{
  "n_head": 6,
  "vocab_size": 10860,
  "norm": "layernorm",
  "parallel_block": false,
  "init_std_down": 0.0,
  "lr_mult_o": 3.0,
  "dataset": "wikipedia_en"
}
MLP neurons of a small language model. Each row is named by its layer, matrix (up: input weights) and neuron, and shows model dimensions 48-303. Each number is 128 + 24 x the weight over its row's rms, rounded and kept within 0 to 255. Numbers have three digits each.
After each neuron's rows, "fires on" lists the tokens most often at its 100 highest values on Wikipedia text that the model never trained on.

L6.up1113:094120094128146109124053134095108118125154137099121117119133126158101104168125159124105113122133122144124117125122146127143103128118144175072129124171142124176115120090125126142152160112084076117132141144146139175101113113060116070113108106128138164140107153144134155117136115142090136124146132120150056110115164125134119100127140111125147131140136122130178129174138120145121139088164125090143094084109087154151120135083118143130112135129154150156115164128147157123190118127136142109139109166139108140072134136124134110124131104125176085125122161143124148115081119119122108141105106108137103157103077122183116118144142090143143128113126138112145103143111145157159126125162125133107115146141141137151122122090148116147136110125175112140152151140102158108137121145150142
fires on: " as", " 2017", " remain", " War"

L6.up141:152142178121122152109089162118141130136119128163182131156138107075100131091092106143103143131110136125134101154161147131102129080111165134148164122113149181125100134107130127176124141123173127115154123148157159119168119126115181139160134143145108155160127084100131120171145131141126116142128131121158150128107157092158148134136148137144138103128153107085099119121122151145123114152143125103118098137115120133186149140153116137140135135112143123127096123155116147152147122101142148151075109156122103119105084137185124106129207101141114126111158137148145113116126165146143148144125077149112146092115125122147119135118134085168092134106160158086127160139136167096101103088109141101109095057103111173097128127138148131154107111096125159143114139116107132114132138135132138
fires on: " of", "ing"

L6.up1048:110144102109116113120126111156104101101094126162154148123157103143165118123126166101132115175144155158112163138142100094134133121072132112147169135130147106135130132157146098146148129115165113122112095138112092151148164125137129120140115160150146112117096107118124150179124156132111099165130111150120150105130152132131128113153099145127102174147156129149146124107123153140126128132134082131111146107160177104131129081175135137115157112109113162177141108147136161114095112151154141127122141129191120114063114081112138189118107100127146119128146112138137151113170147109135128164094115138109142137121125133072095150189175105147118040155160130150131111114153159137164150127123115120140113152114139120095150148157134121121123133122190108098201115153094129115138131146174140
fires on: " of", " as", " American", "row", " chem"

L6.up651:131149100128190114128099133112125200109152160142135144151148103119136153146122149170136151152140144157135110083160114124150111153090099133111092095119136155154120081133107120108121143089107108116088128148140071128126170096180103111116141108111155167131085135119164176114099177159137128149115121148152091116143105157140115127123140113131141163125103117117159105103118119164113107139159128147104117155124125188129119111129140158116148102107110159142113103141125146154136085096118117137109089173156076125115125121127144171169096044127183097108126098143118131163151120110112130093093117130155143114159152127088106124101125120118135142126172163121087129138146131137143150142156137098110123108128128103121113135150159105124135112115129152116170123142094134136099119120167119
fires on: " as", " line", "=="

L8.up397:131161158078119127110147112138096155139123147132089114115119165120092130141087127130126100149077119096120138113125142085086137165133120095100081132167137146111135147109094144049112137087097147122124117113060090147168133097111132169119109094095089140135129110156098089154135156121127113147129088099131113113165139127140100161109117114051143104135140108142119118085154142138124086118119112081150153116156128087137164153133141105086129128115145108148169144119124177144158112110130088117124112117099121164127123119106163125132130154135152157141129133090142104103077125131103139147127147134139160080133143151134118116109139129046111089121135094150117094152108132129146114091145070124138118121114099117114154167078149158128132086102121147151142136138133147098172162130103130
fires on: " as", "id", "l", "el", " 31", "in"

L3.up1319:114137114121115133132136140098123138115089124135089166136105130140136137073090106126179115154125103160123116192126150140117110150133102117146129114098086111132107141172127143136091155109154089118136111095104138156105109136116096120125112153167044092096163127163173113109129100125104175141141157130104148117208133112157129122157140144139142078107165135114133106131156175127152123115151138090144126159149114152101180154101179117179137093135144141099108145143132128148118079152105120131150135151132151091139115076106138122145141122131126139081118099135104134130075116104156139160116136090162152118140145116114161118123157136127124111131131120128117121097146128119158127141146143115113133117112142122125154087138091134104119146162097078078157147114118142118132141107131113
fires on: "B", "V", "R", " V", " (CE"

L2.up106:163127159186146155148077147124114108147149112156151157141126149075112102202109111162111123143122118118126125148115121144120131098138113115120132148121118142139094131105108100122139083105124154124126068128111127155137173151145162129119115119116145124097106104100124132120119170088104138157134115099092149109158117079162144145147140148132143117094113144123117155112103165130139098154132161117075114117136131146123127139139162125138154143172140138110164167133113111115163115147154140151113072126158113115148125118123146146137108118156125140090147107126072132115152094140134179165126181150173105135106137141129218132109140114101157097119126109105130138093122115129159132147054112132123140151100108119160167122093167109150131103150115106152123123116164152116098080085115141
fires on: "or", " sp", " Mat", " stud", "port"

L6.up1442:137166128095161085096136100113136138117158055156176118127139147128129113144158113156112088118116162046143118096119111064107142152109132170132117106181102150126149151163111126127124124107034146098143114115131099101119119134103105142186153114112113124140123121149151141145120122153145089132132130121133139123147119112135114119155172138166137147158185152091136132127101083132118139163133122133123144118125165120162143110113104155122112146140131123139145116130118147145128112121159163131090159117146118181113130114131128086117148121104137134145131151128093152152101175134116156110079120120117137177123149105140149124141127115135137125114173064137170084148171134104089165119130094126153152123095137121110146120156133146142104068123097130131139127112127178145145125145130098
fires on: "m", "che", " for", " Project", "to", "p"

L6.up58:152119112129137113100148144126152160136120146128141131111122159134096124115069169122141140120091125083106136141146129183106124111135105148140162118140086177133153107099140140116151123141188106176092160118146089097116117127112080127093102106109160132152137147145129088150126167103160166125126087111151131128138143112136095117142121125113126126147133097138118108102189134134160152113155159125088136156130113163136089119126179128115136147129139165133155124095117111086100123120143115155171126091094127170138141135090154131114137125133113149135136155093149098115119137121131100126142139091128140136147111178099162106154115160071113143183101115126134125161124114162126124135140138139138143091164100103130109138161075129132136140132182122130141149159102130110099099099147095
fires on: "'s", " also", " (b", " as"

L8.up670:147116145148120155161120108123115152099156072157100144142119100161140171118108092156100098138143112098132094118141073079152132122134116111136122102124113125128088148145112117074104113136171166155157155120137161131116113155121169095146115124153165121094128096105171114106111090135149141086133105086153094134126136126112155142114130116148135150133173116115127125129178127124131109139116143100103131125130141113098138141141144122136136113111149145169123111185106080118135067146114140147098179115168143127165116092149173181107121152147110145100146113149133133106164142150117117181152188116119081064170114069123154163140160114108144118118112145147127113164167142127136125136123122123141129149106166075127138141155145089127172148130155145131145112129118127142148146149182134
fires on: " the", " United"

L6.up1423:112132135093131175171121135140126125172118125107101148139144133114158140122104132141136123160119117152101138135134135106035144129105113103124116120122118142129144106165090132149109115134136118112116149131133171135155152129142136111103141111136182069102091120121174130098151212121077135098125098123119102144139100125116179182155087164128187123135111130071138120137135122157154126159122111126122119106145143109117103105158111118153166113173187136108133117108122098171160106143120134141140098180142103111115149102146170134143121103147124124094129104067140161137130141127106118106141135095111087121153105144118173161102130142139155105140151152102098149136163117162177118157139093144127127085119124156129161106113133103140122142125157127101142127077124117132162107160170118
fires on: " as", "ated", "ine", " called"

L3.up166:143053182094115140126126137123144141130133075115149089136140125132087196122124124111160129112091093170099114132127122135110118135120122141139165111113132140116153150126160106135162088108132124142101143070176170157129113140155154141136136104111113090180151117104111124122095137131125156119120114099155146109109123167159159140171114123116126094096131077134097120141140145121093086144086148136121121159078134103146139140090116167107162143128119140109123116159122083091116092146117142161122135121114108098129121157131181129127124125122093126122111129105122159102139157129110125116173117117154130132139109127126134103125119160125100157133147131097111114132126133100106176153129148140092160131134127176101147131166102135114118110170166155095136115137107161125141143109139199
fires on: "ly", "ely", "ently", "ially", "ically", "ively"

L2.up1105:144129140129137107154106128111142099134152124135124100155156120160128180150092117168114125136139097125152133127141131151149145112128126132156144099153132154146133139103110094136155144094129130145090101110108135114114100144121126116115136130121127133129119104113159126105158101127175127113110149121060116144133121096139145109141103211098125118115145107178120130157110108169134131072106160126137133120088171132117085107118115159146173103083182126116139114184090107072119121162153132145123102117158135090082172130121146146173092166096155120094084147098111134138144106123119162162152114085139121120144137120147131178132128123143158141137151101097106170134111136145135119158214113125159143134193129161123105140143136146132150113094136099166184139117197130126145121144137144
fires on: " ===", " ==", "===", "|---|---|---|---|---|", " life=="

L2.up2:131120137094107147150141135150076150114166095131162095086054113138120144115124109114164124118144154143121124122125115117127080148114097146161203115075137089168122149125108138081136097134146147171128136129100172171111112081108142161113129149135106139173149139124164134113111141191134155099131080094144113145100129131124142099128130149121124168122153124145103158090092112140123133121092114167130125113113118100178142127116123113143092135110159092137140103131121136134123131125112133149118136116146088095112126115107095134134139109120140148127152149114200115116115155141160160123120144150127136098161167151082167114172147103156133132149114078135124151130167133123154137142118115106120108126093144088161130169181133128091148148144172159132068121167150165174126110119092104
fires on: " the", " e", " is", " The", " show", " It"

L3.up1283:151094132115122105167089149130144147155137103116112154135145135140133117096148113129126138078152166129116155118130165146129137093120072114142100101103132152158151130146142188128130116110124122135118099110174126124143154106105086134102158104120122166148146126142140102113134149141145144119097122124166140074098170151119132125147100107097116119126140123103120115129131080131204126100108162136160152140144091109109134130183096138148132135164124166128105126126120128104120170147153133097127124146132162155134190133107115119152125145114156162097165135166108087124159124100147122092123116099172130077129130170118122145140103159079113130112136102131112153182145206122093135107144168168139113121102110137118128149136174141112158134085129161145127126134120114151085180126131118
fires on: " (with", " member", " allowed", " close", " led", " managed"

L2.up1030:144113150125122102158091103114108098135139107160150165110178142105204126099116101136153119148092109124120117092111115138097120123131149113135150148099160144141101159146112126113150142138109157110154092119126141127152129169123138113103147157141125087104152108132116138139068156109141138099139139119107154144124097119135126154126086092131118143141135116188125094136143129141125137128121143083122106119118136130119128106139096149153119108139152098120102101212161143116128102113121096153116122139124118084129194087155152179122118106115107116149108125141136126122149117111128069112172088099096093159100148126152149144147090083140172121077094123096118107138177123186144128149157076119177145155135140134095152124159110149109082127160167098131169110112113118129158101151164150
fires on: " ==", " ===", " career==", "ations==", "==History=="

L2.up1262:116094114138156166110156153107153142107166078095115116127088079137102137166111121136126130108076159144141145162123119190125116105125099150076111118111114130181167163140132157155114127108129110132118131121144152122127147124116121136119178138100102101148107125120143106151122123144111126134098128139166138152132113140102147099173143134133120127100165116134136111118121160111078077154170118128114076144093125145177139134164134137045111137143128117103160157127152130147129160141097131123119162159150130102129124141160163102152099151142128117118127153119127092106163170105137114088153094143115151195139136137193157124110132154158102123128148148134115150168121110154146113124127120133116145114109159158102167170182134124107094089131143102120149144082116119089137097124132147
fires on: "ely", "ild", "ently", "ically", "ively", "ially"

L6.up929:126112167109137171153101144147126133124079130153133117164129115117147157162127106117107152147086178159154119138154134100123150144114137135127124167143193147122094155125100097175162097117169104133161109173126149117121112124133173103155111180161160125104133063098115127156196144102136120125125147137087104121134154113178127152179130118126100117134122101108105131105124159092117113144154133146142122147159141130149163141145143123108173155137126150128089147141083145139172154149132145111138111118146101117148107137143148160150138114160124080087128128182122163132136135120076141162122172127160145132131106116117137125088142068157146103126137139117157153110105155134103088096099105127124103080128099134105106113134152132094115114109149140112104144132113149168113133139085170
fires on: "ing", "er", "al"

L2.up208:129127148095134143111144107139189140134102145153151123110149094158085130116127122138123110157122109122132126124132161134107141103124128117071123071132120096083117135126128177125116109106190126111113147069098152122116146130130102155127130140156133111088145089140118157056165145137149143107153106130109128137132143105127096144134151155110186120109101114135122139096144141123153135131139183150122150116092176140108146101131170103144100130085133129152111158168136124120131115148143157125118110117117149079135076143154127130153136087143111155106107134097143114149099153126174142170124124104116120101153158124110110150131112132145186148161145123077130106131122159063190103173106146174151136154146122108145125130105098124121109142117109142115122140131095128130187117129144146
fires on: " P", " V", " (v", "V", " \"V", " United"

L2.up268:061132142089111116112064130107088143114118095130090131154108112153108117104079112155144118178047124089127113143132161158107127106147149145151136118120116116096117124139139154117105096147164119121137076135141142136146170142117112112143125150148144146120137134134124122151138128111162127149139090109135131134111104174152156107148119111147126145137122138128118128141135165105130127108133163128167121066139072126143130134131113080131115161122144095162102185124144108086156165123129123123135109156116117119115133122128139128110121132126126143123156137146149134180147152111103075127092115119109158152119146112147105115140093104111139124134137123154116109074123159084134144139143149144114118152095098132114185110099126126122138134122145123104149149115189109159110131138088106
fires on: " National", " Big", " 200", " from", " E.", " From"

L3.up1470:091159171132140112127121167094149099123168116115094152178128127152143154186089157155134106137154121120136137100110128109124109155116142153134123119147096160161113130155130134124134150102135180113126139096110154166058117162122152083130134156104112134116148137105112107124166096075098156146139156158136112109129126104150126102133094152093139128160137127121119152138106192107116140129139153168139120118152168134135189164112130136132127160124146163128093163104090102094148130172126114119093075147113142134167099123112123132124132090179124092112148134081104134104151132115097130119138110162115141129103170140106130126125143164110106119116112112119129127129147146147121091096155150093102135146130099144109130138144112138120141136149175166154117176114121128121131122126167132
fires on: " school", " School", " College", " Center", " Club"

L3.up549:137130134093140181082090135149085145116126137119139133138082098127108150102140102184154120121135118142083159150147059136122122059128133127136133103107155095157140105168184135113072132149141115100104124110129144119151140122131138094127086102089100147101134151110104098146126155141164128149095134107113123127123127112062141138170143117144087121077161188109126167146098162154143133145146141125116151132107104123164123080137113122111128129149168148150172138140146169145119084107110151085113105173086078116116092117126175129139158105158147148132159147112109178117141147142128101160117103133123124155136145120156103117105118079116142149173144096126100156126118103125103142141125160126105132138127113140125103143138127099146112098130126103125121083110127140101130100149176147
fires on: "h", "sh", "kh", "oh", " Ah"